Part of a small language model's weights.
Architecture: RMSNorm before each block, rotary positions, tied embeddings.
MLP neurons of a small language model. Each row is named by its layer, matrix (gate and up: input weights; down: output weights) and neuron, and shows model dimensions 176-303. Each number is 128 + 24 x the weight over its row's rms, rounded and kept within 0 to 255. Numbers have three digits each. A neuron's up and down rows have the sign that makes its largest values positive.
Before each neuron's rows, "fires after" lists the tokens most often just before its 100 highest values on Wikipedia text that the model never trained on; "fires before" lists the tokens most often just after its 100 highest values on Wikipedia text that the model never trained on. A number after a token or word is its count.

fires after: " |" 74
fires before: "5" 18, "3" 10, "10" 8, "6" 7, "9" 7
L10.gate771:101156146151109153144133154156137051149118176111123113170106160101121142140129144175109162114157133139125184146108104101100132122136121173089160121167134134129146157098137134141117127090127117108136150106141119129160144140157082114093153092138117129154149118124138094144161169144126116123168114120126144152099161122129160156153138097149165090125140119140158154123122126127147094164124
L10.up771:145123122105145098126159170093103120121107115130120139122095147142132085096125125138128131135126132121097136120119148135088104124140145128148161111135109169155170128153106128127121143113114086176136114138105143102100111152131161089106154147144145119058151123102071156170163164161103144098133131100143114148125146085129128144128158152167136119152143124084124144133105133151128123139098
L10.down771:129148186118132127168135153118128145163136129174153145171143090125113109087091149094102110101143130130100160148094097128111096129120093064163145120117145143130141136139114156122061156098105114151094152151151141137169048112124103111137114135116131141146117117160148128142138080116112109178142119135121150134114094133113133092093145128118126130078150150091171144120116096147114128117135

fires after: " on" 26, "On" 15, " |" 6, " On" 5, " –" 5
fires before: " " 67, " |" 5
L10.gate1209:153092123108160144142102147127092166130082163095166173173167106153146103154167125130149086088129165131121129124147134145138164129072115133098149147129122131161114120137130114088136086107117151166134140156151141090128106105129145160127152103118126089124172100158101127101073088128116112136127144130126114127091122155132137145101092121148146094114131088129127117089113140135125126124160
L10.up1209:143118147149161136095086102092131123092113125105132133147121126130130116082122144119146102093161131150125142097112117104116150110102128148144172135108147135137146124142113139121161124120096147110155105084126092142108099107146148119117133128091110139065102081088124127095086125093138089145106134186124130131123151119158155152094136133093120091151115118174144112095082122129128152090140
L10.down1209:111103150142168091142092144128125167122117123103176134125113154132124126141169131138083136123125137172100157091126119122136090128125133073149113113113165091092169125100157141102149126148127152124094128131139136108112100114123173116119083090136191125128132148115118113115155126135108187136153194103120103162117168152116164095151096152132160115159118164095158109119111110152106123074135

fires after: " " 56, "0" 8
fires before: "|" 96
L10.gate22:140142111181098105085151153099110107122137107108080113145103164120097092118141112168144105120104117100154130168106161151162108164144135101094125118126130160147097104125147133128106146138134100123135108141119095122132126128088108121128153183105140183106100130087108072164154140170137126104128139134110124143061149136140146132173138125115124130133128109080150149117165135100135126088169
L10.up22:065125142119132115135154125185118111102142125110132109136081123065132117106102117114149109095120092149157110119143126104119107121159160135161141149185132099171157163108135150118149096117121122135155123117115141125117135146092128150122105128148120115156154169120149144133113091108195148142138096131118121117142127125087132139098080128116134131098096129136150111149101141099157129116152
L10.down22:118153144116135098140107159130071153109116111117127124147091137132145127162167149134115096112125061071079142124153114140154145109102144096135127090142144113151097099113125124077111145135109148130118133137107153104168133136124113165098158184165142120136098180100173163097076108144148119123118095126135097137112145133129112137090153118124114102144174167116117122148143128100112131120141

fires after: " |" 48, ";" 12, "." 8
fires before: "0" 19, "1" 17, " the" 9, "2" 6, "3" 5, "6" 4
L6.gate1137:132147071139081103099103147130118109138150114108114097129170141147150124143107146116099115112145133172146161118112138139069119162156127124141153164143098121093126152145097139135140095123120147129103132178147100151172160180101143137125128130100132126073164140152182114132099133140129128146102108115185144139149114148158160095109119141098133102150112128140153151110143152158136166140179
L6.up1137:035141151108111128148178118088119138140158130142137117130166117162125133118101088140105105105154090136133169094128136128144138122119113131098097138156123154142118106144145114114138133148135144114069130149151131099104096137120142180109104115138132128127137120125125128150110108102161128143136134154134128154151144123149072124157124143110152150130144122112120142161106121113117107128142
L6.down1137:141100141165152163150110119148145115076119122108155148119107078124115145093130112112110080129134125108120166146144134093174094120132181141092164090129139120129131139152099141108128164086112159105150092095096120106150134123138139092140097113143116146108109140143171137135130145147117119131116124121132113140123127127173116120130102121171068138122159161122100154139166138097146161098112

fires after: "|" 30, " " 28, " |" 9, "–" 5, " (" 4
fires before: "11" 26, "10" 22, "9" 18, "12" 6
L10.gate451:115171168162117128146116165106057106134070152118147086135107119102102158165139147129159197114158175108131148159081133143106129128134142095123122142167166149117156146132118076156100121118092154138117097136156129091121128117123110110122137145163094153154151105149119125120169101145159117173095136152139138161108136098106153109111109135105119103120137102126147119146065138101132155150167
L10.up451:113162128135112144129143142134105093108097132134134053120168121084124156153125135178122157133121137120164117141113137113107138133109112104120118126128119125193127087128157109118154130173107124130129141086121160127139152098148154108169146129130129132127152104138113145150103110083096114138117106132065152133113182122140129146132156145088147112129160109116133117090082183106155107117156
L10.down451:081134166160111145108155111110095089141123136138121102146134099159111112104169131108144126137130152098113174144081153080145130131106126141178171125151137111102137158164088097099158109159138141127140084119107150093170126127149115100118126124130150087138141109131158123126119130159094122150077119150077133125105113142099139154110102151139137086137170130139090116135095155112149183117136

fires after: " |" 38, " " 28, "–" 11, "|" 11
fires before: "11" 17, "12" 16, "15" 10, "13" 9, "10" 8
L9.gate1066:134117195145104132145175094078109141156087103067127117125106162140108152147156130127160092158139105159128152096154136137095150115110112109107133077136127102124144152126078098140102116119080122076128158177125153129134120091121117124117131132157120129115131155126140121154127104131134118129150137127092149154093086095186130123096141137092132113131114113088120179106163137126146126108114
L9.up1066:116123126109156088118123141142105094127145146112115079100108109135148118141145137140089103087157099135128118168128124112087124120146157120131115119100136144156121115124136144135100134138116139124114142130101117096129125135138127128135110139162129095138080111119091148147173139176132157132116117107105157067056145145147128132116143123139180096162128132123179123135121111112143143154080
L9.down1066:099176128075152122141106188140164157101129143112135138122152118150162144142126169119099135085150130140124125146136097131173132088126114135127180163111139107118148174131137107116142081059120102124103123126097117120120172132129153108173117089094138148139139159163097143119122125205113112161117116116111153143119134151125130137104110130136167095113106101102148139141113092129172105140126

fires after: "," 21, " ." 12, "9" 7, "1" 6, "16" 5, "2" 5
fires before: "0" 14, "2" 13, "6" 11, "3" 11, "8" 10, "5" 10
L8.gate564:088145142146140127129134094145121109105088132139111128139111125131096105158137137139126172123112114183109104119122135087174142116109149121103107115148087154099154130119153132127081165141108105121139125158102099134138118123088141124099100102145131159124099173148107130141133148157112179115080139110155203122116132125107147117117139112152122108105197123120124116120143121115146128151146
L8.up564:095150153108142096121145120137149136166110100095080114196121120099097153103144117170179134162102145134099130121132110102128111142123164107094148151159118131122165138175099132124124150097103094146138178103084145147096172084143139121071111091134104101093072164126074142159125095148149124089120129124146105149092105158120163117113123105119119091177150112108150140130159126115139114157115
L8.down564:154106144132105095094130121150146112128121130133100109152113121170101141071139159081123163150156114141141121121127126110162079103168171112070122142131170135127127127156110135100121117106130143137166102127122133154160124114110112134135146108116141133117155137135134102087135116114126104166143086133115122156115080138102155151083138111118140100134116119097138116160122164126155154156129

fires after: " " 72
fires before: "," 29, "–" 26, ":" 8, " |" 5, " –" 4
L9.gate854:183126100126130146123092129106157122147106105089098104119135165089144083148114133135112104131130089193114122126118091165127106137116120142110145097140109197161132122112155123094115099162117122124086111104143129132099178140118136127133120154142124137124131103098120131152116138123159094102141113121115111115144150151106121142145103135086103113124124092108119115109086173128109134135119
L9.up854:156143128092130149133136125157107153112103099109122079117149101158129117120097104103097127113090097160170129103126155117168103125111119137128114122158108129118098116126117135123069065130186108108121108103121079119115152140126191070109106145155115137151085126105096141123132142114152163100102176156145140137176166133106101109134173089158132110127107115137127086090118155158102149155179
L9.down854:158117121110091107117113118154117167116114136126173103113121139102089095155127160113109127129087177160147098123189114147115094150133139113116121142152108140164119072118074155126105155164095115136114107110150143112084160165079149130144169155130099150116137141098141108133163117124097137107115095099126121134136120127096135143156132149117114103169126121159144125132095103109125129108164

fires after: ")" 35, " is" 10, " was" 6
fires before: " a" 26, " an" 13, "American" 9, " American" 4
L2.gate287:073097120101145100098065134133104166133136122099151120112112104125116120107126139095152178120150085091139155116119138117150118145104172144144141170120145155110139101152119171112174138123119128150154153103124142131119152121162117153140147135135118148178146154161133138159158124141122122145126117149163136168108129161133125149132183178147101132110125093137117109091100154083074105123169
L2.up287:139116099157159163096127132076158116091133129125110140138092103120119103154172097100127119118140112052151173161130141105107133173132124109154117124123130159150118147130149111162143145118137085131131113093159121149080131122101131156129153120149093133116174140142078121165173120142128158134091125121137083123162118120146125118134112118160151086137101125169128113142124108131109140122170
L2.down287:111118113131190121086089088076081114095112088094112100138128118131109146117110115120140121139156143117136145143147135136130110131130146067141166168141102114142140162117163136106126107164132137103155143100117152098088100148158110140167127172118116122103151142133157120156120107160137084107125087141150154142133142157103126117141150162126167125108111135089147137137143124071129153154160

fires after: " " 86
fires before: "," 81, " " 5
L10.gate57:095134117111145110153130108139138152153099104126150096142127133130081102131108164130128115111131072155165150116121118113140073122113120129134118091154096175144077141105156141125140153106111158140147105115105121118095139117133192110098179113152169161126128109114101120172153138157119123154095141160127181119126124117162131079138141129124082122151105114097124134152166103159128133101101
L10.up57:133119142116134141096172145118122133106137146115061093154093157118099078154145138130148139069126167125121138125164125120147124103109133204164109114171148113150095110131156135109157131130118093120141102125143131139138100153173152124135115143113136143100115141194156152089097180105148102122124159141168157111166195081136147168135138132129117161102123139107186137126140110097066131103159
L10.down57:094124124148132092125160135190122137138111125112130147127166124066177083159160132140114153105110135120126128118141095134142174137117130082123114135109126130138163152124115088151119117167136119107143144136137161177130121113106139151128132093134122176108161122093125166099172142121111156147126150095145166157107097106101082166133137120108118122114141099077123145142139126165166141096145

fires after: " |" 45, "0" 5
fires before: " " 37, " |" 20, "38" 7, "24" 5, "14" 5, "8" 4
L6.gate35:083119092101135108079130112083119122106143160145145123140115126142140141127105082108116082108148116117170175126151131130148131135146158138114166118160166123109106125142141116134127093154118086153116116130132100103147096138084093144120110119098166137138130139165113132149162181124203105103091129131122165102138090160090183105106108151156169146152136138128161165149115145128118082111185
L6.up35:101133103077100149097127142114106122158116152105097125117154174135144085112143100102172126083184123125140118157165092069108124102168165121103126128183200163137142127092130164157159140117101082147133157164142139160143098115138065171105086113147132081119136147143126124162115129135127124125135109114142128105115084119057178082127137095153137114091176135144128116124114100094123124125146
L6.down35:118090126097124151111141147150142107120094126114126108095110145151147140098110108132126181131140124147133125105099158175136092146123166124116154115109120147153148166088119184145092154151179139151127131176115138179107125098135131128039114118107108114147134153140118142106105131130107164144107113143135119155112137132091135070138106120141114148133098108119143148116122164088139129113105

fires after: " |" 23, " -" 12, "|" 10, " Length" 5
fires before: "|" 17, "|---|---|---|---|\n" 11, "The" 7, "M" 7, "N" 6, "P" 5
L9.gate447:110136154105103132098132117158094136086129112117159097144125158150159140145119112133087165095090126103085115137142153162119096108132136119158137131127101160106132134127110155116127121156106143123103130139150108101126097167088100143130146163086157124132078104080098110110109146124119195139177129141116132142096161166142149139163121157136117111079177144134145167134151119094115109174115
L9.up447:160128101128164181147166121165110107140094110158112100145123101128144126147153118181122125114099150130110147137138105121143101130139133136162071165126117114152140103117125143097129132124081135122106126154094091151122155099120152148116093107095100137115145175154141132113089143149114153147161129124134112106110128159141162146109117152117100140139130125131150134120200125146179157126141
L9.down447:133121106119148129077112105155112187091121108134133101150102129113120109079118131119138110105155108122131107101115126111152125136147123104133181127096127147095116106151117116134131118136171136111141114105128153107134179110120120169133122142174136170161082124128128144134137093124108109148128122109084122165125104142097110117120107122153093159117147138127130113146130087128170151093142

fires after: " on" 36, "On" 13, "|" 8, " On" 7
fires before: " " 58, "," 4, " Top" 4
L2.gate966:122128142141138111146153144159123116087118133111112127142145108158115119117157079092122106094126125132101125135114119135136141126158103129161125124127145086103140133083189134100109125151103131102124148147138106116129150100136101093111094095129151157132073156150131120145127161103122114137139164117120154135124170122159151140094098152169100148095096103152129107154141154140119158109132
L2.up966:152139116158118115124090142154128122118134140111133141146132126121162103062152095143119137117185138165128119137146137106100097157168123138117125127141127110114126125072159130133147121088089097114178128109128075130084104135175093121087119082127111161124111127117155145128149119120122089189140193096121086122155138114080098113092093149170115173084123115151143171105080104132087175150132
L2.down966:122141113131131121106132103142141153145144125139148127161099171097156151110169157140091104097168157148155141145128110141132100140112100143069135120126111148139157152144106119077116103135120094126142121091114117104112092149125117153159141157109109121161144113121158102119092117114139119162071161123131133116112146100099132121128154166174173161108133135140133183109128115098105106147094

fires after: "20" 60, "19" 15
fires before: " |" 33, "–" 27, "20" 9, "–present" 6
L10.gate600:151123104151089116097153149107147162136165124164101129127110118106164122112112140134097120140102133109121151131101140087097108123099106143186143130110128127154138135126158137117101146107137152148151100144133120138109086121125141116095100100139094137154127152101115084155139101139189141174099123164097096109137121141144209169108119135122108134120180120108143120071117121123133125092165
L10.up600:116126104086115132124144140116114154160115122117060121140142131130124089186176156120093129080134119163148149123126127067097108099116169132168157167133099114168106132117132113111121098142107142138101124140159132092135137151076141151159126155081134157119099128108119134150120121127127095206109110095108161105114103074098156098152120127067168106134131090146138115104104116115158137148099
L10.down600:122108117126123131126172151126131151151139156165150092128111118113084108129074106112132102130114103090112134135088110140114081201154119149140119138118114177151142130112132149101162104118125116122148084099143107120139113133141114114110146123129148161136133147118075117158133149084140144136175128184124132152155143165150147119123142156119128111124120066149101145131182116125122124174124

fires after: " |" 29, " —" 11, ")" 5, "o" 4, " United" 4
fires before: " " 67, "38" 7, "24" 6, "14" 5
L6.gate1173:111156164106113115146142095112103118144158136135129091107130129138091096120158103131144088118159124125138121167108136151135138128093097141137092131117128147147104141132136130106090133090118143120097131116156134138094119103122107101097103145124128104146198125140151160129094126147164123144110169129143176091136101148138161106101134150152170100100083098121119113111104121109109121103155
L6.up1173:100101086100133167138125143094122166121129148114147132162176067125167149095128105141129149117162160115134148115160117125114183105135147100081135084099180136124117123140098114093097118165154098154126170117128127145134119154113102156117162139141139135125108124114170129134116149142113094143146130181147123160095128122109124122137105154098124100130134123133114086111094105133138089083084
L6.down1173:156127122112123138103133171100122101132156135125130142126112125129147167105157151113142149135094103116124140128171077120123110110152150135128186145091159136152121161091089154133118110122126124144122107136175124120077141153153094119102140086179102122164132152099085158108136152137104116123163138107170112161124134146125115124148089128122144134126131101119069144137131097095111130162156

fires after: "′" 33, " " 16, ":" 13, " (−" 4
fires before: "″N" 17, " (" 17, "″E" 15, ")" 9, " ft" 6, "." 6
L8.gate569:176133160136117129117094179180114106119123104145101078131114112113129122152123141133115140129102134127136172154108116149069107124152122129117150145113106137117142139112142109103137153101106125140139112174146119092145137186112121102123093157121170102106127109118168163153142135166150136136098143062153084156121135124126142117123153111166121110090135054142130136100082105145124118176122
L8.up569:133125084146154117136145112081129152149128133128121088149092158093110181120111147148095155095113139075147128116140117133079150123078159113103139123130124135148127144068155131128144144120112114113132140143107113096155143138082106121115129140142150114085095109109171172159152136124122165131109092109114158114112117147142163163107156147114140136121149104155103121124100145129125146126130
L8.down569:132090115166127145130086093114168162138106119121149065129110121124089147128135131122133135131120148128135126127098138105142111134157142103119156136155080148127166134105119135134121076128118124118153121226131092115163092139124083141138129171107152111134151123113170151160129134111143162177153162131131108140135127189129160123137107123153151117129126144102109165125140142129120152127117

fires after: "19" 42, "." 21, "20" 9, " (" 4
fires before: ")" 47, ")," 38, ")\n" 4
L10.gate367:128127127124132087120121118144172105131115113122139161112134123111101133148137103105132108141140134125115130096074101085158090094121095122134119105095101135100168132119111157103141138157141122144138129147128121088148093137092140132126128120131113089137083106138121117121128113134094136151119067153115140142132092164152129163142214086146116113130100129119171122155104104134136108145168
L10.up367:127104126138153151124071161121175118145184133100145110170113120101143112153082109109131123117173101094121121104157112173144167134129158135166155177197141111102136147133165111081163150113134113137165123132154125102134101114132092120137155095136115156122165082151149164104169092089102135125160087095090095096135116132100155150073159134168139114124116078119120152108131103133119089138134
L10.down367:179144146137101150132152120106092169171149125130120136088124103134111125108083144131137133119156126139120142137143118136133140109124142156095137165084150149111085116162126110137126080103115104148109127108087150123135177140123163098184157138157092108121150146128115121096132130141120156156134135100110116130155120138171104120098139120133165121122113142112160141120153094116141153142123

fires after: "," 51, " in" 6, " of" 5, " North" 4, " Massachusetts" 4
fires before: "," 31, "." 9, "\n" 6, ".\n\n" 5, ":" 5, " M" 5
L2.gate1154:129158125101129146117138129127164118132132174147161115076130136123141131151089102128126120097113112127101156111128103095159098162129111137142139117112131092062119158110157100123106119108126138122107107085128167139125154119119132139166112107102140106136148116108169148123108153132115124139153116111127151147124102144102095119141156095174127095115150095142137129108099141081125123133141
L2.up1154:117157167126155148109163099100113142110099114099111148124125132138112142079154138150157119154119074104124119116146126077147147070149149134107156143146149143102183106139116121132135133145123169148157090136113103119150145109153126117117139128099160124173082129085096112115150103179070113136146144119166117109149168065113135130105121136100132134143079127123121143150188142132128110114162
L2.down1154:110116189128109133140115116144152103131170110135101127100120129106139115108108129191126178127131128160092139163120152132134130159115092160138129123133173123131103121133156079103148093097178094129170139117154123144147131120125141121156065120133124099116114138100147129124134119135132116190088089140143155131104094156133128151100123121126120136115120119114122091111118127109114088131135

fires after: "." 32, " " 15, " more" 5, "age" 5, "–" 5, "20" 4
fires before: " (" 25, " |" 18, ")" 7, " " 4
L8.gate674:132125121144087115118120102135149143107083096126131132123152182126165128096113179157085117128161129148136106112177092159096098137132106150114148121157105137130125145114132122102106151097096110117114135171135106134167084175127107151155069122140140127115116147101159100117108111134113121133081114102128095080126136136131167120092139090108173119130102096155122150125128133136117115111139
L8.up674:116143118092130099172139143136110145164153121109159105123160083092122140120109125098121131128132118116142112107176128137096114127133113094162104125130170168129147159155097137116127143171126144093155147135095106133121135129109104103165107104127106134121131151135119144151153106118114150159100119171101118120111112113096123118105138141144131147110182085141121139116105130110105096110164
L8.down674:119139168160125122098092149129165125140147123140147159106132121101141166142136128073118144098110116149136114168119123143155148125100113114143159164115133135180128124094084143115162124116129079119142119138126111108132097118125126149168140111142118139094152141197124162130139124155130085129083087127094182103157142123116132084157144114144103135156117133129088122097115109127135136100145

fires after: " " 93
fires before: "–" 40, " April" 8, " March" 8, " October" 7, " –" 6
L9.gate1014:087134103150186115148135155138127157135129132099171129080137083121183164104151091142142097126150136159159131131137137136121151120142141141148118148101111151122160120141142098138135098122126109118144125093114135141126092153125086142136136131123135101084104107092200141144135122142166181133091151148125174152142099153108139154121133130118132123142091121144114112144158199136133085118118
L9.up1014:123150126152136152160126142146118156124105180100156179142140108130114170138204135104141102133164121139141131102181138132125130117148162146141068137159120114116114142119132124109083131146125146132141101113155142143122093141099151157132154127116106116122160097112100118100093136098149149110156085134084104125115102086121148144170104134139136174154152129112109122135142114149118126115122
L9.down1014:101163138123132176119174125105120173140114161158118138179126108128170134137096144105138092095149085116115121147130156144123134119167112130130155113110118166110141163109098130127131120106133114128144134095126161102142153124110053172123149163090121072098177155116158129124064088117131149176124131139115101139098111157133150121145139107131127130151116122154132150103120156125081110116148

fires after: " " 62, " M" 9
fires before: " |" 38, ";" 18, "+" 5, " |\n" 5, " " 4, " Mon" 4
L5.gate862:113169136121119109162129167145151106151145130102124104130097148144140116108148107129140107135121139160158144116134140150152148171140115133133091139159121112165086111142116138079069139070078118100109129146170133153129128145120120096148171124141119134139093138174123137161149111107151143127147136151160151190137122134174125066139157100120122117111127094109130135187116153130130107045120
L5.up862:110083107177144127116105126164109144146120109117147095078135143170076152104129153129129158104102143116112142064103140085144117123134123132106113147160134122144161133127168146090132188083113094101166128129160125169078112102138177114141117091139138119129151159109152137146166133115176160146139161123145160133145151126136109134091106123127091155111100087159079126113120152178134132118122
L5.down862:136123172165086113088152146114139136149147072121153129173145141090119113160153126106105126117111155143108153154086152095121124121125087123120094102084134082148149107166089126135098130117103135163067103115112126144122127113141125147189143115182173130147102138151137119134125128128141115162129099119143142155141143201126119145123178139121125120127141106089162124129094113132114179127154

fires after: " " 66, " |" 5
fires before: " |" 47, " |\n" 11
L10.gate372:147168142111124125107116155160161112117134121106134091091122114128135115149144097154111132139188113130124122168099135183111165157111123133168091153124121107140097108125115103106149146076142145100139147144105171149100110142166103101118136120158101150163104139128114168102130161109109135062129118139099118148086102116148148109162082156118159136167107074112142140120114099181139087103130
L10.up372:148150124130088133131128129166126141117135095162126121129153123096127146129139139119077164104112145100172139117154104109140128128157106107109136114090091134154142116128110082146147159067148128140138133175164126083144116087087146127123108136150106152131134128130129099125134210153143113124132114158068135138141142104123131107151081163094126126089119051116156167144131142113120123118119
L10.down372:101112127125119107169083152106085094166134162135132128124109126091126154136116098120141094063148154152156130136106146194060125109128123095140120146113136114098093124138132112124085094148120166157129138115155172141126108117114114107136105088116185172110136105121114136136151076145129154130116139131133138112140120123114128132135134117170131133091112137173115110105094104160144085135145

fires after: " " 52
fires before: "." 53, "\n" 5, ")\n" 4
L9.gate877:147139137135102132058149133122122101164099120187134122100096092104129118102115203123137132126098133140125100101138133086132146155145115181178165146102130123136124169096156131083075182129110148080109116099152100132126089127172112134169108163131116102120134126130150153156162126133110143148147117090128109116136134162155132152163138117113117104133153157149123130158131119141096139116153
L9.up877:109131121110086107146111134108166143113107159136131164127122112130116064131118128119111106133107105120106084161104104135127104134139151115125104144154135131135123151132118127132149171113098155127158088180143184137120099158101085097095140117096177105145148159148129136182112076147101178145146158095102133163120063134094151146107148151137136083124149124128140120159137117095098113133093
L9.down877:146106109156139129109100121138117174097159114152121104137071140103137093150121160122087140138129130159086128096116120118169115142129109159122129124146094140106125059077105127106159132139112126136128130141104136119141169097134139112103088062138133171152085118143164126101136130135127164170151193131149116128137112120110131143085094120155142124153131124132095107139140120130135145084134

fires after: "," 57, "ai" 10, " T" 4
fires before: "0" 14, "5" 10, "ani" 10, "6" 6, "7" 6, "3" 5
L6.gate228:136147142118081129143141125144146095136156132112116137142100137114117134137131163188142110140152133176164133125139115134135131098165163146112166130149121138168143121185125121172173136110112111132133123150134135144169129174145103130137140105138095102127115142119146139133120125166150040141087117111168165149116075105091138117120118115083134134116129139139186112127114165089097151135135
L6.up228:141136109155140126128119159128167113109121121143132153115171115131110119123118148122120153163120121111125131134173099145169152103146119137126142116080142133181142164120169095096134172142119180099180087124105118145192108148156119130095108098118109144152141151134100136129101134132177136181128132131154114132112172122128112138126123140124096137149132092121085112138119126117071126193085
L6.down228:123092119126135069129122149132156099143077149138093127121109148122084117163111213109127131132107144112093144107139117125123146125167160085120122172155117152127134115137101153109166121120126138167132148088107105170087103107146102198124135113098137139124101122148098157141103118166110110171141104117139141181128161150144151133111118149109141148142169159122118092140098147132121153142110

fires after: " " 84, " in" 5
fires before: "," 53, "–" 20, " " 7, " and" 4, " to" 4
L9.gate52:155123150119118131108153097087158094133155097136093120161157146122126146143140125142106162108167128122134101120137112088129154152134157152123138105150118122082140136080093142136132138133089118120134140145113112122123176179092131081117125153135119140118107136083104147104126137141114117152108154068117116094093149136157092114122122137146101178132155076144104159093116082159144108171109
L9.up52:164118146111121160094139115152117140131161131140150109152151103130129110157145120152131133092139097145158107122151107086108151103110153101158166106085128127153101118171125137122117089136131146132101153135137106163156094098127113121113139132147137123149147153107094165133140151106149147163113147134122148111113124118126117131167131107107118177145103083102131118100128061156154132110113
L9.down52:170128167111188092149107124155177121141123141141118127166115161082152129142117104138139141164114115132129132107159118152119120110130143142163127083145142111080143110123114117101121151157112111125142085071111109098114149127099129126162127118108140120101122196129144141135146100120090148154108096129100121162106143142117142152182087105127108124158124150158129154129144126091156164172125

fires after: "19" 75, "20" 4
fires before: ")," 46, ")" 17, "," 6, " –" 5
L5.gate507:141084101124150159133063106130120161116119150115111139144138159097148158124065123121124096105153088133115149103125082161130148117114142113138082127145194153139173106139156154088108142099154097103117113118111093117152128152141157154113091104104131125111127085149114102116111149131097135169078142156107091122114137147092121105131113110126113135168126118127152119110125089103132115180168
L5.up507:111121182103100144098151135148113149149088174161146075146125119155149142120130141126175107152126131084099098142141113160135120172167148113122123112160152131154149154112130145147083162132135127153105140109109133110156149109180126159134143119114130141143136161149138149090168109112114109120155103088127146104131133090104143150104104130143141091096110132140145127123161123136081089108102
L5.down507:157081138120115110132124139153108114127137121124143141140130152100144137117185096137147129081168148124147158136122133122163125163115118159171160127156116170136151146137133135137143134112149176120115166159127140122126120149122114155162139136108089084105144110102144152106112118123163166105152142128116123180145105149152142172117145127108110193081132107152101128181174101136131119089172

fires after: " " 60, " (" 11, "+" 6, " (−" 5
fires before: "." 36, "–" 22, " |" 14, "-" 6
L2.gate932:143125108114132099088130117137116162111095138148135156131110090136138065110127138127097090111133134133118120107105129089122130108131134109119169133140108116131124096100159062097108100120135144123119194163160128125122129096086166176090113094108124110068114114102125087147133154166085119130103088142144102085100099170109154131104107133097107129127124124121112149084163155115085165114140
L2.up932:149096099142149156145116115106142083143125142162117109110106101134135131140087126149125125093111110127166137142162149137152100144122123168138092100116118159140141131122109117127087116092148158112127159135103081128169167159136158137119127164114143159146126132125086114139104143177122137158142137129099106086162117104161153114140136105100163124135093146160141152113151159121115139140156
L2.down932:114101081146122124095168136119119132079070162128174105096117142111137101099130135151166081129140114139153142104149118138145090132096138126140135155123114111144119103111151085145083079166109125145121199162137164116103123125083105120119085130153127130120150127088139156146168168115104068168117155118141149065166118144143146132168099153112159148099145134128125136083127132129110132143120

fires after: " " 31, "," 20, " in" 9, " January" 9, " May" 6, " March" 5
fires before: "20" 32, "18" 10, "19" 8, " to" 7, " for" 4
L2.gate1222:164143119126133150079126158144106148136114110189093079117090173131146107197102131180096112158137132137139166138149093084104125092111153131081147095138138156098164114138112087139135102118145094110100128072123125078111127114131089136150163089108134160134135137139092161136181151146110121122099157114151148131097127116093156101135128084139124128088121138095162125123126139090142111083106
L2.up1222:162135144158099109066121126131114138093143141128159093112132123111120115152140130117110109111151131128125127133132082083141101099099162133099138138165123173131169089174100107096158114109092120106141141083108155122177181131110095121133158161092153143117115095118153158103141118113159179120121169107178134148128127126103145079094104096124117103121148132147108097129139118130102135108133
L2.down1222:108096132123124106101127142073130192112123154156098097143089095159161124163135134138151100143136142080119126129129114136105124091127116116104141128150118118126119139072093107147177154149096120115130128136134137170136145071092122095129111154164134118125120141133131102107153120161162093118115124145106149128162112120108148095111088125116125164159139127106125088097115110150136131110142

fires after: " |" 57, " " 20, ";" 12, " /" 11
fires before: "0" 46, "1" 20, " |" 10, "\n" 4, " |\n" 4
L6.gate729:104103103112157116113126144139099101127131123119115110095052131166140124087110139085156147118132126114130154096130111126116119093151141087143101172138135087157124112130140135073111131130101154138112095167137112138136125128105085105122123132137142142120161134148138120102154149111153109121088172125102125140147123148128130139073133075122069113137124146106169136093114117177113141127162
L6.up729:122083114185103115143123140161113120136103085075147127172111176164103124111127093107208143123170130157145163167175135179122126120127138127130124071107093126132108129117120137155183134109096143088167172135145157142093148113163104114152149125170110156130143150111158127087113106128192134085121135144147117153139148160158093137159123126155100121120135103111160127151161129154105159161158
L6.down729:140139126108170142142129120157138111155157133086132113093116114134157113103151188115138139129129163099110129164157150167099166129148112090113090173063122111163155137120142120122120104137122115153142096131104112122162116116115138136127142121140151167113127160063090112117135121118112165092127104172145103145136149133104125092136122115098111101162111105161133157124122127136148165140128